config.yaml
n_layer: 8
head_dim: 64
bias: "all"
tie_embeddings: true
weight_decay: 0.049
grad_clip: 1.0
decay_shape: "linear"
seq_len: 384
doc_mask: true
dataset: "wikipedia_en"
MLP neurons of a small language model. Each row is named by its layer, matrix (up: input weights) and neuron, and shows model dimensions 16-111. Each number is 500 + 25 x the weight over its row's rms, rounded and kept within 0 to 999. Numbers have three digits each.
After each neuron's rows, "fires on" lists the tokens most often at its 100 highest values on Wikipedia text that the model never trained on.

L3.up631:483483507481495491496455431468524449496496473513505553513459509489500505529496479543463565503505538541523486521529520468465474500499516521516452482507484476471447544499530508492502531451520490480488471496506475488512485530509532500515502496499511497463518481445492511533473477523502500497
fires on: ".", " to", " |", " and", ")"

L3.up602:497534524486540516493450486521463458518490477512445484475515476508517529501482507529495506513509470493520462458514514490515543497541492461470480503519517500520508530498518486480488467492460488502460538547503480483515502518510511498502498502488496495471487509521477510501509461522557488481
fires on: " the", " L", " per", " an", " a"

L3.up550:541518452518497547488479492481512476490550462481477486491529553469510531538439466509549492491497496506498530499477538529427513472466521484504489512528503477515538530508523475545457506499521533524478490490512466501514477510521508466533505521466455486449515509486474546519535480499512461461
fires on: ")", "}", "\n\n", " ===\n\n", "===\n\n", " A"

L3.up305:473497501434510491495492515494464522475480503484498508539506500516429520466492516522505522533506480522489467497516454531534502500531472489504474502527499539476462541517511498478491498471475515488549485493491466489480492502535541452486503506513511531490520478458523537525506518529467522491
fires on: " "

L3.up19:472497491496521523475474509468486493460508446478494480514522497473479481519462552479482522462502495546498509480499529491501477483483525484515469478435515515529526498492496474473472470509526470509493475472517517513554484456546460460530467492506509502506566529500532495484479495506489536484
fires on: " A", " Upload", " Sh", "T", " Ad", " C"

L3.up115:446507516514479516510496470478504525487511473551461496467473486505477491493470482475534524488523521479521502497524494493480493523480493495519459553466478498511525528474485539528507522497507482508509467514506459524490499517504490469568514459524488540468489496520518482514514450480484543527
fires on: ",", "b", " D", "f", "J", "D"

L3.up601:510475505509475457482506526482534541493492529504527461480454509530511487474508503466516474528506489519455477560545529488507486479543458536521491491520501491502486527475488480500488503488513497475544536472464501531520431513527499507476487549450532524483510475513459489513507480502505546508
fires on: " St", " Best", " ", " de", "a", "é"

L3.up389:460489495493481495470523460508529494487502491439494503520511496541482492506531499471512486475509450498513478463498485492451503534514542483522500495456483530524492504514492463507494515517511498512488523450450467514535536498540520477513525513484506500501494558479514489499491496451503464531
fires on: " to", ".\n", ".", " September", " code"

L3.up584:502518507475510487536549478484443484485486488479478496476533458506497533508498509471485538541470478496505483429531531501493478542508488471458478512487456521474484496514483490502513507490481469499458508470503503512484497483514514467472459492505482497501486464525507519497538517517487552510
fires on: " (", " ", " &", " Cro", " Br", "("

L3.up13:462483493535485512503468505541504505495498486542477523521481487510494480487463492550528521507573461467488516450470475509487499544548479476495520492512492496480473507532511532502543477483464570503513466489472505528475524530484481469517525536510461517505487498465500510498521500551493535499
fires on: " |", ":", " is"

L3.up376:469544494480539520546482513512510504512492522485466513507548486501457446512537511499518523529508547506546510522535492460499486497496474439564504502492513501493467459504514460510490484458514495479459540487521522503515467506491541549485463505471464515513482497509483508448493468518532442496
fires on: "0", " War", " Wood", "ich", "ens", "aff"

L3.up251:487523487480492517474499513491532519479487499519517522516501490445457544534503519470513491480444505529481518502518499507500530509517494496502459517551522527541516481491486518470500472461491485493493495463477537525474529478519497495548471542544511516553533532513481525498493478517530478487
fires on: " (", " ", "n", "There"

L3.up200:452503492512477469542522478468480466508451514492473516501509498499508510492523543503522517485496496490463513484511544503494489505518472517489465491457500501531505449494469461524447529494491508532543481452493502508545473534510463507489483498543488465501477502472517453491466487495482538539
fires on: " W", " w", "weet", " ."

L3.up181:521499453518458487517496476467494496508511486494504533510511537490466499522456502533470493508514490525472477480480481516462485471505525476505499482481496469507520503513538449521529474515550513500497465500507462464534525500497472481497496492529505467473492482495559453540557493551519464504
fires on: "\n", "\n\n", "t", "===\n\n", " =\n\n"

L3.up335:533508476478495559500482515536492529516472499472469537484524512488513517455480492511506525445487448515492528519518528463549523500496499490538486510487508534505512503460465503446492514503495544470541480544529481475484464519524458507484495483512503569483484474530544502474511480499490511528
fires on: ",", "re", "ell", "ol", "in", "uc"

L3.up534:538500491510503495490454490463494475475508501489458525492505505473442499502461529507503489511516516474498496458515556474484499516443475544510504501488507496524497524482507518481491478505489490525497471492524467476506467531522481446537437515464443532506498499508478453541499475480533477500
fires on: "l", "c", "-s", ":", "t"

L3.up160:479466521490525480487488484445536482485499452551477557525501474487483472518462518533499492494489464532517533486544537537499495497519476504494475483462477486495513491541487497452465462486513545524506498474479491492545478479445481517473518528548537549486526505474541527485486497509500522488
fires on: " |", "3"

L3.up36:513528508452500500529469485545541472488495508484548498495527513474479517475462503482537479485521562534502499530523481508492479523466487516542517488487511554485505502533467568495526467502463495539452507522535496500490525479492518481496518506492501498454479488504512459515521467504512493467
fires on: "|", ".\n\n", " |\n\n"

L3.up263:547489508493521499510519532497521512472573531500489558495490476474474488521507528560523547515504486507458530490562498507485460540458446512530476475559524482521490528461478506488476499472518514503469507512502526521477487507538487507491517525496526542507462501513504550517495527516529480511
fires on: "0", " of", "ce"

L3.up252:483495555501507492535519513551514501483512500494501508527512476488490507520491474525556543474538478511485476507510511479483484499509504507445479542477538478510527505501473490462511524500474517437523520485463476516485505492531521484528499532477485498503480528523566538489522455537478458528
fires on: " ", "."

L3.up224:490497497495531496530480504515501475490478518548530532512518497521503495484534475493513488499490466492528525495478501495485516599507466513509485488520465477503528508489484487515540514506462507518482504497509531474530532458443500509562477528500521496527501521478513505506492532529509521505
fires on: " |", " –", ",", ":", " /"